{"n_head": 6, "norm": "rmsnorm", "norm_place": "peri", "rope_fraction": 0.25, "attn_scale": 0.151, "bias": "none", "init_std_up": 0.019, "lr": 0.000631, "final_lr_fraction": 0.1, "batch_tokens": 131072, "steps": 5604}
MLP neurons of a small language model. Each row is named by its layer, matrix (gate and up: input weights) and neuron, and shows model dimensions 0-95. Each number is 50 + 10 x the weight over its row's rms, rounded and kept within 0 to 99. A neuron's up and down rows have the sign that makes its largest values positive.
After each neuron's rows is what it responds to, as a language model described it from the Wikipedia text at the highest values.

L4.gate224:33 40 47 44 57 53 53 60 29 68 53 52 69 57 48 52 67 42 54 56 63 62 47 63 40 52 55 56 58 58 39 57 51 61 66 50 59 46 44 43 36 46 53 35 51 39 53 75 36 56 62 43 49 71 44 62 62 39 50 65 57 41 44 48 54 54 40 62 65 48 50 36 73 52 70 61 43 54 35 36 50 51 26 25 58 33 51 43 60 36 50 41 35 58 49 39
L4.up224:51 46 55 72 50 61 45 42 51 53 54 56 45 50 53 58 50 72 47 45 49 49 64 54 40 37 43 38 25 52 49 63 46 53 51 45 51 39 71 53 62 59 50 52 52 69 33 56 49 35 49 56 56 55 56 56 42 31 33 37 52 43 56 43 44 27 48 54 38 51 32 56 32 56 43 50 35 49 49 53 41 55 63 42 32 49 54 70 41 69 42 51 56 56 62 40
Table cell separators after numbers. Fires on the delimiter (|, ;, /, space) right after a number in stats tables, e.g. 13 | 7, 41 | 17, 1; 11, plus some mid-name pieces (Az-erbai-jan, Zh-ang, J-iang).

L5.gate512:42 35 45 34 35 53 58 38 51 49 68 42 47 70 40 36 36 47 46 46 37 53 54 61 35 52 38 51 49 52 51 41 42 39 43 35 57 51 44 55 21 63 62 66 38 50 59 41 43 53 65 48 34 46 33 48 66 36 60 55 53 47 60 37 51 61 52 48 68 52 44 60 63 32 63 43 52 43 57 50 57 41 47 44 52 52 47 50 49 58 60 59 38 38 54 44
L5.up512:62 44 44 56 50 52 52 59 68 50 53 54 27 57 48 38 57 40 46 53 62 47 67 38 51 59 36 62 50 65 45 43 32 58 51 59 62 47 43 72 64 53 53 51 53 60 42 68 61 65 40 59 53 61 30 60 50 44 49 53 56 42 50 55 49 31 64 62 52 72 48 57 58 67 49 45 34 69 67 38 53 56 33 50 36 57 70 59 54 37 41 50 71 48 43 60
Degree and evaluative modifiers. Degree or evaluative words right after "a", "is" or "has been", such as far, widely, well, over, small, poor, central; also scattered tokens inside tables and coordinates.

L5.gate1054:55 38 40 56 50 50 43 53 56 40 47 60 54 75 48 46 60 64 47 41 42 39 42 39 64 71 61 59 57 57 46 54 63 58 53 53 59 46 49 47 46 49 30 51 56 57 60 44 51 64 70 54 54 41 53 50 62 41 61 43 47 56 46 44 41 65 64 52 47 73 51 66 54 60 60 57 52 52 61 59 50 51 34 53 41 60 65 40 46 61 44 29 38 36 63 51
L5.up1054:48 34 24 30 51 38 35 53 52 54 60 59 61 61 50 45 65 45 50 49 56 54 53 48 41 68 42 58 52 48 47 70 62 52 58 47 56 50 48 39 46 58 35 60 58 49 53 36 54 62 59 35 37 41 45 48 68 52 62 32 49 43 58 62 38 72 65 54 31 44 54 44 50 69 47 48 69 44 67 71 54 37 45 66 45 54 67 48 46 45 65 56 61 45 71 33
Year tens digit. Fires on the third digit of four-digit years (the 7 in 1978, the 2 in 2023), mostly in tables, lists and dates, sometimes other mid-number digits.

L4.gate1498:52 47 48 59 37 60 33 41 44 58 52 41 55 42 49 54 64 48 46 64 58 55 46 39 48 50 64 39 61 54 42 45 55 46 44 51 48 61 48 64 31 40 41 73 45 40 52 34 35 67 55 45 29 46 33 53 60 58 34 38 54 43 56 35 53 84 47 60 27 38 70 50 54 49 46 65 54 54 62 55 54 54 54 49 57 61 49 55 53 69 35 56 46 46 56 50
L4.up1498:44 38 53 59 34 39 50 40 45 63 39 47 57 53 72 61 60 63 69 43 47 57 54 41 40 40 59 63 62 52 40 67 47 46 40 35 36 51 45 54 45 57 36 43 49 61 50 62 39 46 54 63 47 56 57 52 55 47 52 64 57 50 51 54 43 51 48 50 33 42 29 57 53 45 38 59 43 49 46 48 44 79 57 53 48 48 55 40 69 48 38 37 66 60 48 63
Noun head completion. Final pieces or heads of generic nouns in technical or geographic prose, such as temperatures, hazards, area, Route, shape.

L5.gate857:60 49 49 47 56 45 56 78 55 35 70 46 45 52 47 67 50 46 68 61 35 53 41 43 49 40 55 58 45 45 38 51 49 49 25 60 54 56 62 32 43 58 60 58 29 56 34 55 36 61 45 62 56 63 46 43 46 62 39 59 51 66 37 60 45 51 67 57 49 53 65 49 46 37 37 53 64 36 48 50 44 58 25 33 62 43 51 47 69 48 49 53 58 36 52 54
L5.up857:40 41 34 51 47 47 66 50 50 52 52 57 71 44 41 59 68 41 47 41 41 30 56 51 58 46 62 55 58 65 54 52 41 53 47 46 38 65 36 45 65 36 51 51 39 34 57 47 36 55 63 45 55 50 59 46 61 47 48 53 40 46 36 38 39 46 50 13 50 48 45 53 49 63 54 47 46 56 46 41 46 45 38 43 49 49 58 41 53 76 31 72 62 66 54 30
Predictable word continuations. Word pieces and function words that begin or continue a strongly expected word or phrase, e.g. ob- in obtain/obviously, via unanimous, and "produced and directed"; also table separators and score dashes.

L2.gate1080:43 37 55 43 49 57 39 57 43 66 47 74 64 58 38 45 45 51 53 57 45 38 53 60 51 57 70 56 36 34 58 41 55 50 61 59 72 51 54 47 56 34 48 60 60 34 52 55 53 50 54 53 45 61 46 46 68 50 46 70 52 54 40 74 53 56 41 49 57 51 53 49 47 49 32 52 39 51 55 48 61 40 56 44 30 65 43 44 43 61 41 56 31 55 50 33
L2.up1080:44 41 46 49 51 48 54 45 67 50 64 61 39 41 47 50 32 51 45 70 74 51 53 36 32 53 38 69 48 52 57 48 44 55 49 33 61 56 53 46 32 38 54 49 48 44 32 53 59 48 59 44 72 55 40 45 46 38 51 41 51 52 50 34 43 55 65 42 48 37 64 53 50 54 48 58 42 44 67 53 46 42 49 53 63 58 41 53 49 37 62 54 35 70 58 54
Table cell separators. Pipe or semicolon separators just after a number in flattened Wikipedia tables of sports stats, results and specs, e.g. 8 | 7, 9 |, 6; Ret.

L2.gate411:71 46 52 46 31 54 49 33 67 35 46 59 44 67 54 60 51 40 33 49 53 51 39 48 46 53 46 34 52 64 72 42 58 33 57 41 53 44 58 27 49 63 50 44 59 38 41 50 45 44 43 40 25 60 33 45 42 64 44 53 58 46 57 55 43 51 53 46 50 39 60 39 46 37 58 38 70 62 49 60 33 47 47 37 77 71 70 57 63 39 49 47 52 43 55 46
L2.up411:54 65 35 42 47 48 60 41 41 48 35 65 42 31 68 46 34 39 67 62 46 43 52 40 57 52 36 51 43 45 50 38 43 53 43 47 59 49 65 42 37 46 53 54 62 52 38 50 32 52 37 55 45 64 40 45 44 47 53 51 45 60 53 37 46 47 63 51 51 58 44 44 31 37 52 46 48 54 63 43 56 57 56 49 51 53 37 49 47 31 36 44 49 42 49 37
Year decade digit. The third digit of four-digit years, right after "19" or "18" (19|8|4, 18|7|3), plus weaker hits on "death" after a possessive and "un" after a quote mark.

L2.gate1190:61 48 41 48 60 53 38 46 73 47 70 50 48 51 27 44 41 42 69 42 53 64 36 39 22 59 35 52 49 46 44 54 57 40 46 50 52 48 41 47 56 40 61 36 30 44 49 84 41 66 62 41 50 47 43 61 49 57 76 54 45 56 40 48 60 50 53 35 48 51 49 47 52 38 49 57 55 61 53 60 61 33 51 45 44 41 58 58 59 41 40 51 58 55 57 37
L2.up1190:58 32 57 67 40 48 60 45 25 53 48 40 51 57 45 47 48 44 39 32 54 50 66 38 49 42 55 48 34 65 35 51 50 63 50 41 55 39 50 54 56 57 41 27 50 42 59 48 40 60 53 54 50 69 45 40 60 50 28 51 39 66 49 51 39 42 54 53 45 42 61 52 43 53 53 52 37 51 45 67 28 41 43 65 53 43 68 59 48 66 47 58 40 43 48 61
Hair plus list fragments. Mostly the piece air completing hair or hairy; also scattered tokens inside titles, names or scores in lists and tables (Cidade, Bigg Boss, 1–3).

L5.gate65:48 62 71 53 44 43 54 48 53 48 77 67 47 39 46 59 52 48 49 41 58 39 31 40 56 45 62 45 65 54 49 44 52 43 58 39 49 57 45 53 49 42 38 70 35 60 51 50 42 64 57 55 40 46 50 43 55 41 56 26 49 33 48 56 36 53 69 54 41 29 46 34 47 36 46 48 50 61 42 45 54 45 64 42 37 46 48 35 49 47 45 53 65 50 41 41
L5.up65:64 67 56 43 43 58 44 47 53 54 50 34 69 52 60 54 52 51 47 58 47 59 53 38 60 44 35 67 49 46 53 41 41 62 36 39 59 53 40 46 51 55 43 38 60 44 44 38 54 46 52 49 31 38 59 48 23 64 53 63 56 37 40 51 45 52 53 46 53 50 39 51 56 72 59 66 67 59 47 66 41 68 59 51 42 58 67 64 62 58 29 58 54 60 51 30
Noun-completing word pieces. Final piece that completes a split noun, often a plural or -ations suffix, such as vibr-ations, elev-ations, cliff-s, lo-ads.

L2.gate456:48 59 36 54 45 56 52 44 49 36 46 47 51 44 40 63 34 48 57 27 38 40 44 47 48 49 37 46 41 63 34 38 49 47 31 42 46 41 40 37 42 45 63 44 48 45 54 43 49 59 58 28 50 37 53 46 50 46 47 61 39 70 48 59 50 58 64 54 40 64 50 55 76 54 66 38 58 76 64 50 57 59 54 78 51 47 66 38 40 47 60 64 65 50 60 48
L2.up456:59 40 47 36 44 62 50 57 56 40 78 67 61 49 52 44 57 58 60 41 36 58 42 61 46 57 32 48 64 48 43 35 43 46 35 59 49 57 41 50 53 44 68 44 43 54 39 44 71 73 47 50 41 57 62 52 58 58 47 46 50 31 53 59 49 34 48 55 57 60 50 56 67 45 70 52 49 43 54 61 52 54 43 43 54 55 26 56 36 35 60 69 80 48 53 48
Digits inside numbers. Single digits inside multi-digit numbers, mostly the third digit of years after 19 or 20 (19'8'0, 20'1'6), plus codes like U16, GT300.

L4.gate834:58 45 45 61 61 50 51 41 43 39 48 37 51 53 50 53 51 75 52 40 49 69 43 55 43 36 49 50 49 64 51 39 53 56 49 60 49 48 55 54 58 52 44 53 43 56 49 58 35 56 57 35 34 36 34 28 46 66 72 51 48 42 58 33 41 57 48 35 53 58 45 58 50 47 42 42 49 50 51 57 37 38 52 66 46 49 43 49 63 69 39 65 34 38 41 58
L4.up834:38 37 44 51 62 62 44 20 57 48 41 36 64 52 65 52 50 71 39 36 55 52 50 45 40 67 43 59 62 65 40 37 42 28 44 50 45 53 38 68 55 66 35 64 56 69 37 39 42 51 55 47 55 42 62 53 38 61 35 68 59 62 52 41 43 50 40 48 61 29 29 68 53 48 48 53 59 42 45 43 49 46 54 59 55 51 58 55 52 78 58 48 58 49 52 55
Year decade digit. The third digit of four-digit years after "20" or "19", such as the 2 in 2025, the 1 in 2017, the 0 in 2006.

L5.gate800:42 50 44 56 42 53 53 59 69 65 61 66 43 47 50 63 65 53 52 49 32 71 30 55 53 42 43 59 46 46 53 38 52 37 50 43 43 50 56 44 46 59 44 58 49 66 38 44 51 46 68 35 45 60 50 43 50 50 57 54 59 72 39 59 44 49 49 47 71 59 52 50 58 52 60 37 42 44 56 49 55 52 28 53 57 37 71 42 64 46 49 46 64 43 42 23
L5.up800:64 56 44 30 58 39 54 45 26 51 34 57 46 56 52 54 58 33 48 44 43 64 48 60 48 40 47 43 60 66 44 53 63 59 53 39 41 53 64 48 54 59 54 50 36 49 46 47 47 41 46 42 60 47 50 48 48 48 57 55 56 48 66 48 51 42 46 73 63 62 34 57 52 58 63 23 48 47 39 45 42 48 37 33 54 37 49 49 40 44 36 43 54 38 65 50
Sports table cells. Pipe separators and first digits or country-code letters in sports results and stats tables, like "| 2 |", "NZL", "TUR"; also occasional name glosses like "(also".

L5.gate20:38 51 58 34 45 59 46 62 39 31 53 59 62 50 57 50 56 50 51 51 43 57 44 70 52 64 49 68 60 45 44 68 53 55 51 23 50 67 50 64 44 59 58 48 47 51 67 58 39 50 39 47 36 51 57 38 56 47 50 40 48 58 33 29 57 55 47 43 59 47 66 56 46 59 58 60 51 56 53 33 47 44 61 48 53 48 52 63 64 53 50 29 45 44 54 20
L5.up20:45 59 66 47 58 51 49 64 69 45 55 61 60 36 33 53 70 44 52 51 56 38 41 41 54 48 54 46 38 61 54 57 62 47 51 48 52 39 67 50 21 40 46 51 52 41 41 48 33 52 40 62 46 52 56 42 56 34 63 39 58 58 50 37 41 55 58 46 48 35 44 41 57 52 56 58 52 68 60 66 45 52 72 66 50 74 38 58 49 44 39 60 39 52 50 52
Word-completing suffix pieces. Final word-piece that completes a split word, often a plural or verb ending, e.g. f-ables, phr-ases, disp-utes, interrog-ate.

L4.gate35:44 32 44 50 57 39 58 74 53 65 50 32 53 46 55 57 49 44 45 60 55 40 57 30 52 49 49 46 59 68 59 49 58 57 50 32 40 65 51 59 65 54 52 39 43 43 63 43 54 54 77 52 52 43 32 51 74 33 41 61 56 62 31 64 39 45 51 50 56 54 57 43 28 61 43 38 58 30 40 66 38 52 54 53 62 47 47 55 61 47 50 48 57 42 62 69
L4.up35:45 42 61 46 45 41 46 60 64 54 42 48 48 37 39 37 44 61 46 54 51 46 55 40 36 49 48 45 60 61 71 40 34 54 34 55 57 49 67 43 41 51 55 44 48 48 57 70 43 45 61 59 48 48 43 46 61 55 38 64 63 58 44 52 53 48 34 43 67 57 19 53 35 52 44 36 48 56 54 46 46 55 29 42 49 53 52 57 34 53 62 46 56 37 45 47
Degree modifiers, word starts. Degree adverbs before adjectives or comparatives (much heavier, far more, nearly painful), plus first pieces of split words (Direct-ing, bound-aries, elect-rons).

L4.gate1027:30 52 57 58 48 47 73 54 48 51 45 53 50 41 26 52 50 42 56 44 34 50 39 51 56 55 56 40 42 38 70 60 52 61 55 41 29 57 42 65 39 65 59 45 55 51 45 38 57 57 48 47 46 45 40 51 55 31 63 41 58 54 46 51 48 46 56 42 51 55 50 56 45 35 50 58 57 47 56 45 67 40 53 57 64 59 39 46 52 31 33 53 59 51 60 55
L4.up1027:50 43 66 55 60 48 56 52 48 46 42 42 57 51 41 48 25 36 41 46 31 51 41 50 37 51 47 53 54 41 59 66 55 59 53 63 61 62 55 53 44 39 52 53 63 70 64 53 54 32 36 55 39 52 37 53 54 47 53 57 58 73 53 37 52 40 55 36 49 32 45 35 50 51 33 32 45 64 31 47 47 34 50 54 41 67 33 47 50 39 40 59 50 41 59 79
Plural noun endings. Word-final plural suffixes closing a multi-token noun, often in names, titles or lists, as in Lands, rivers, spaces, Brigades.

L4.gate454:51 35 43 41 49 48 44 58 58 58 58 67 75 53 49 55 39 48 50 49 51 66 68 48 48 65 55 49 50 67 49 64 60 42 39 27 52 33 38 65 52 42 39 64 55 55 55 51 47 41 43 34 29 67 37 57 53 57 70 41 53 71 61 50 44 27 40 59 46 43 53 61 62 51 44 56 45 49 62 58 50 45 46 65 41 53 69 49 62 56 46 53 48 46 41 54
L4.up454:50 60 35 33 59 76 43 42 38 44 46 61 44 49 45 56 47 48 61 28 58 50 53 41 39 74 39 61 57 54 62 51 35 39 53 44 62 61 52 58 50 64 52 63 53 53 68 43 40 50 66 49 38 58 49 57 55 55 51 53 60 50 42 53 50 43 48 41 67 43 35 43 43 48 49 54 59 47 51 56 58 58 35 70 57 33 43 43 38 49 67 52 43 19 66 56
Year decade digit. The third digit of a four-digit year split as 19|8|7 or 20|1|9, mostly end years in ranges like 1983–1987 in lists and tables.

L4.gate1149:60 49 35 57 63 43 46 58 36 69 40 57 37 38 44 45 53 58 50 58 38 39 58 37 33 62 47 53 39 56 58 38 48 54 32 41 41 44 39 60 50 47 42 37 64 56 44 30 56 58 49 57 55 45 50 54 57 51 66 48 65 61 50 59 70 61 70 44 41 49 50 56 67 50 45 51 51 26 37 30 47 53 44 46 51 50 57 54 49 56 69 44 41 66 45 42
L4.up1149:51 52 52 26 64 62 41 60 39 73 48 45 57 63 54 51 39 31 56 44 51 50 65 49 48 33 59 58 49 55 51 32 46 65 49 48 41 69 46 57 60 55 54 27 58 50 33 54 57 42 47 47 66 53 44 48 43 60 37 54 47 46 72 42 61 32 41 77 36 50 50 55 47 49 37 46 48 60 53 45 38 60 37 66 52 42 62 52 38 40 56 51 42 37 51 42
Table header cell separators. Pipe separators after a column name in markdown table header rows, such as Party |, Role |, FA Cup |; weaker on mid-word fragments like C-ant-or.

L5.gate201:45 50 62 45 42 46 58 65 48 54 45 44 47 60 52 42 36 71 45 63 37 48 51 53 50 46 43 47 59 52 62 49 53 41 40 32 50 45 68 62 56 57 41 53 56 41 50 62 60 54 44 56 65 33 37 51 66 42 49 59 34 44 42 30 42 55 46 62 45 41 46 55 47 47 51 52 59 43 64 64 51 46 58 44 59 55 46 64 46 57 51 44 56 54 62 57
L5.up201:58 51 68 42 48 47 47 64 50 50 51 54 49 61 53 51 60 49 59 42 59 56 36 42 38 51 57 58 52 52 57 37 50 46 60 61 34 58 43 71 57 64 35 40 47 30 54 47 65 55 59 45 60 45 41 58 48 37 33 45 58 60 54 43 59 52 69 61 53 54 54 63 45 36 59 43 45 32 41 71 46 45 38 26 65 57 49 43 46 47 46 59 46 47 51 52
Separators between paired items. Column separators inside wiki table header rows (Pld | W, From | To, Apps | Goals), plus joiners in pairs such as and, or, & and en dashes (Lewis & Bockius, Gardner–Webb).

L2.gate68:56 51 63 52 56 53 60 47 29 52 32 59 55 50 66 38 44 47 45 36 63 61 47 55 51 41 57 48 48 61 64 34 61 67 46 52 73 57 52 52 53 59 56 63 47 53 45 43 48 50 57 64 65 44 38 41 57 44 57 51 72 49 51 54 51 63 64 70 53 46 43 52 54 56 39 57 55 47 49 50 33 51 36 60 51 33 43 45 61 51 35 60 42 50 34 74
L2.up68:59 48 42 46 61 59 37 53 34 50 19 59 55 54 40 32 59 47 42 36 37 64 48 52 51 53 45 42 47 53 39 50 47 32 40 44 42 41 32 44 49 58 54 35 42 42 65 53 46 48 53 52 45 58 38 54 43 31 72 54 27 43 52 44 48 57 41 39 62 55 52 52 49 51 34 61 49 43 55 32 62 64 61 52 61 51 56 47 50 57 50 45 60 42 51 37
Table and list delimiters. Column separators and breaks in structured Wikipedia text: pipes after table header cells such as Party or Title, semicolons in stat notes, newlines after section headings.

L4.gate799:54 35 37 48 31 47 44 42 78 41 37 35 52 52 31 48 54 63 52 61 44 43 49 48 59 52 45 49 44 53 38 61 52 56 46 46 70 49 57 56 59 66 63 74 57 56 49 40 68 69 38 47 67 46 47 43 56 55 47 48 54 42 58 34 40 41 52 58 54 48 49 37 66 43 44 44 42 56 52 47 53 53 49 57 43 61 57 55 53 63 54 63 58 60 44 62
L4.up799:36 50 55 46 59 53 45 59 59 55 37 42 45 54 47 65 55 46 48 62 60 37 51 56 42 55 55 56 58 33 45 53 64 36 58 50 47 51 47 45 59 58 55 33 47 56 63 48 33 47 48 56 49 48 48 48 42 44 60 60 60 54 55 26 50 39 44 47 46 66 54 40 56 38 50 50 43 55 41 44 45 57 56 82 56 63 49 62 63 48 30 73 44 42 33 49
Day numbers in dates. Day-of-month digits after a month name and the comma following them, as in May 26, 1988 or April 12, 1937; also the month in day-month dates like 20 July.

L5.gate1:61 51 50 53 49 65 55 38 51 45 50 59 53 53 52 39 40 57 43 44 44 36 59 39 66 57 58 56 36 57 46 55 54 40 47 36 52 41 45 38 59 58 42 56 33 49 47 41 49 47 46 65 43 44 44 59 41 40 39 42 46 59 47 47 55 60 61 58 53 31 63 25 45 38 47 30 62 60 53 47 53 68 50 52 47 45 65 68 44 56 59 57 38 58 65 71
L5.up1:49 49 56 43 54 47 46 43 36 61 37 61 31 50 48 57 58 61 54 48 65 42 53 56 51 47 36 62 52 51 43 38 51 28 33 62 57 62 45 54 32 55 50 69 32 52 42 51 52 58 50 65 64 53 48 37 54 42 61 39 47 44 42 52 45 51 42 47 47 52 44 46 57 57 44 34 43 64 42 61 47 45 51 65 68 53 54 42 44 38 46 46 32 47 50 27
Year decade digit. The third digit of four-digit years (the decade digit after 19 or 20) in dates, tables and sports or career listings, e.g. 19[9]7, 20[1]6, and sometimes the dash in year ranges like 1966–67.

L2.gate639:55 46 36 42 49 57 16 45 76 49 50 54 54 51 30 61 33 50 57 60 37 38 61 44 49 60 44 61 66 70 41 42 71 52 57 52 33 60 48 48 50 61 52 57 45 38 47 51 68 46 56 58 50 40 42 44 61 35 66 59 53 40 60 55 36 37 43 47 80 64 56 43 43 37 28 44 42 55 32 44 44 61 47 54 53 46 44 59 59 43 66 38 52 45 33 40
L2.up639:52 55 61 53 59 52 45 49 41 45 38 51 45 48 53 46 51 30 33 47 43 57 55 44 38 66 39 49 71 54 54 37 43 48 54 46 60 62 63 48 58 43 43 49 56 69 41 51 40 57 60 41 47 63 38 50 39 36 58 47 54 48 43 18 69 39 62 53 58 48 51 58 71 68 39 57 47 61 57 65 51 44 43 48 71 64 52 43 30 46 49 45 50 66 65 60
Degree and emphasis words. Intensifying or ranking words before an adjective or noun (most, particularly, especially, widely, main, major, mostly), plus the third digit of years after "20" (2004, 2019).

L4.gate1041:53 55 58 54 38 65 44 47 63 30 67 53 47 45 58 42 40 47 46 68 54 58 45 40 40 45 37 63 49 40 61 42 61 51 47 35 45 49 58 69 42 65 61 45 30 55 49 48 47 37 43 63 32 54 48 41 66 54 51 56 67 46 58 58 42 41 52 68 41 48 56 60 59 66 36 40 49 55 34 61 49 68 43 58 58 41 50 43 47 65 37 31 51 46 62 45
L4.up1041:62 47 55 33 30 62 57 61 55 67 73 74 44 47 37 31 52 46 61 46 47 65 44 52 62 48 53 40 66 51 39 55 51 48 42 60 68 53 53 44 46 45 38 49 40 53 61 55 24 48 39 43 52 54 52 42 53 37 42 55 50 52 49 56 55 40 54 51 55 70 45 58 41 38 60 56 51 65 77 57 53 35 48 41 47 62 50 51 55 54 64 47 56 28 52 60
Second digit in numbers. The second digit of a two-digit number, mostly the 0 of 10, in tables, dates, scores, and track lists (10 March, 10:30).

L2.gate1407:64 47 47 30 53 59 57 68 41 47 55 55 38 50 41 54 36 48 67 67 54 51 33 52 57 36 40 52 47 63 50 60 54 56 60 27 57 53 68 54 39 46 53 45 31 40 56 47 55 33 54 64 48 40 48 44 43 57 47 51 63 38 25 57 45 56 56 61 67 54 54 45 52 42 33 59 78 55 48 54 45 55 70 44 46 56 49 55 63 43 51 71 55 42 47 50
L2.up1407:45 60 47 51 57 65 52 58 49 36 33 60 41 49 41 62 57 34 56 74 57 48 44 47 52 28 67 48 44 57 64 72 48 44 59 57 48 58 53 65 45 54 50 41 68 58 47 39 45 49 31 73 63 61 65 43 57 42 50 41 34 50 47 43 35 55 44 57 30 59 54 50 48 51 57 46 53 47 59 42 70 40 58 47 38 35 51 67 42 43 20 45 54 46 45 59
Landscape and place nouns. Final pieces of nouns for landforms, waterways and places, often after "the" in geography text, such as mount-ains, can-als, hill, town, country.

L5.gate1129:50 44 52 40 52 46 49 60 49 35 70 50 47 46 50 56 55 52 72 42 52 33 40 55 48 43 48 50 52 67 44 69 62 57 51 62 38 57 33 67 48 49 59 57 54 62 49 50 55 78 40 41 44 55 53 60 59 61 33 57 53 72 52 58 45 47 67 36 58 68 59 59 56 70 47 70 57 69 51 53 49 51 49 35 38 39 46 53 58 59 56 36 63 56 47 52
L5.up1129:51 54 65 57 39 49 56 55 50 49 38 46 76 62 58 43 40 51 49 53 52 54 44 56 48 38 52 54 44 37 48 52 46 59 46 43 30 58 59 63 51 65 42 41 61 39 39 58 36 63 44 67 36 46 70 49 58 41 53 55 52 47 48 44 40 53 50 59 47 54 24 48 65 48 52 50 46 48 58 47 48 54 57 53 65 40 45 49 43 73 42 65 35 52 57 38
Digit zero in numbers. The digit 0 inside multi-digit numbers, usually right after 1, in scores, tables, dates and codes (10, 104, 2010); sometimes a word-initial " m" fragment (mimicry, malfunction).

L4.gate1194:24 50 41 48 40 63 53 63 51 51 52 45 50 61 35 47 63 44 67 31 49 66 65 64 42 39 48 51 43 45 75 49 63 53 64 47 54 60 55 53 40 61 53 49 45 40 55 56 48 56 45 50 57 46 64 52 39 31 38 51 56 62 49 55 48 59 71 55 34 55 59 50 61 40 51 64 59 68 64 54 60 41 59 63 69 46 45 71 62 45 51 49 63 39 45 46
L4.up1194:55 65 50 45 45 59 36 48 62 33 40 57 62 46 45 55 63 56 53 49 57 38 61 44 41 55 50 47 55 49 64 64 33 56 57 45 70 53 55 53 59 46 34 39 60 61 44 42 55 49 39 57 40 62 60 59 42 64 44 70 61 35 45 36 40 46 64 29 35 36 57 43 55 63 43 54 58 41 35 41 36 52 45 54 53 53 51 59 54 35 45 47 70 60 50 36
Word-completing subword pieces. Final word-piece that completes a word split into fragments, often plural or noun endings: pill-ar, dev-ices, rod-ents, bagg-age, good-s.

L2.gate644:49 42 54 42 43 54 51 55 64 30 45 29 46 56 53 64 53 41 49 57 38 40 62 63 63 54 67 47 51 63 60 39 69 42 41 37 35 51 55 48 58 54 43 60 37 49 50 46 38 48 55 40 35 54 34 35 63 58 58 60 50 54 32 53 42 40 45 47 32 40 48 49 48 59 73 49 26 61 54 47 56 68 46 45 50 46 58 47 63 49 67 56 64 54 34 58
L2.up644:39 49 48 15 56 45 36 55 36 65 59 52 62 62 53 56 49 58 52 41 44 39 66 57 47 55 55 49 29 39 56 40 41 42 39 53 56 38 66 57 30 49 45 44 53 48 64 49 47 53 54 53 60 53 48 50 51 43 48 58 45 56 51 44 35 44 47 48 52 64 47 30 59 48 44 51 63 56 74 53 56 50 42 43 55 55 69 67 39 61 54 48 52 41 40 59
Dates and federal level. Fires on the space token after month names before day or year numbers (March 24, October 11), and on federal/Federal/state as levels of government.

L5.gate916:43 43 55 30 48 45 44 76 43 33 54 45 53 46 40 36 46 45 61 42 55 46 38 46 44 59 63 57 39 55 41 54 47 55 48 53 46 51 55 49 49 43 64 50 34 48 58 55 38 46 56 44 41 43 52 58 54 43 49 46 49 41 53 46 45 36 55 52 49 37 84 50 71 39 42 48 55 57 54 47 72 36 53 43 54 48 37 40 51 51 53 60 66 59 46 47
L5.up916:49 65 47 53 42 54 52 56 58 44 58 55 41 47 55 49 49 45 36 45 55 57 52 51 46 57 37 39 52 54 45 72 37 40 30 42 52 57 59 71 52 46 65 41 47 47 41 42 59 62 46 54 42 61 61 51 55 49 30 47 55 50 27 37 75 60 65 56 44 47 43 25 42 51 46 53 59 54 53 45 50 59 40 42 53 37 47 57 50 47 62 35 53 47 50 61
Noun-compound word pieces. Continuation pieces finishing common nouns after a short stem (h-air-y, le-ather-y, t-ank, bon-us) or noun modifiers before compounds (household electronics, government building).

L2.gate1390:46 36 44 44 62 58 45 24 49 46 69 55 45 62 48 46 48 55 59 51 78 47 39 43 43 44 50 43 55 47 54 57 49 55 61 51 55 45 27 34 61 41 48 47 51 71 67 68 72 43 42 40 49 48 46 48 51 62 52 55 25 62 51 47 54 49 70 57 57 57 34 36 44 71 52 48 59 62 61 45 48 65 47 44 39 60 37 54 22 51 39 55 45 43 69 47
L2.up1390:46 55 34 57 50 56 41 51 49 35 60 56 36 48 29 46 48 54 67 42 53 36 40 47 44 64 32 37 42 46 60 60 30 71 32 54 53 48 59 42 54 57 45 50 52 31 54 49 55 60 60 52 53 40 66 64 33 50 46 48 54 66 40 54 45 38 51 48 47 68 51 56 63 42 55 23 41 66 61 63 63 53 74 45 53 49 56 56 41 55 50 52 41 69 43 52
Digit zero in numbers. The digit 0 written as a separate token inside a multi-digit number, after another digit, as in 1|0|91, 27|0, 3|0, 8|0|0 m.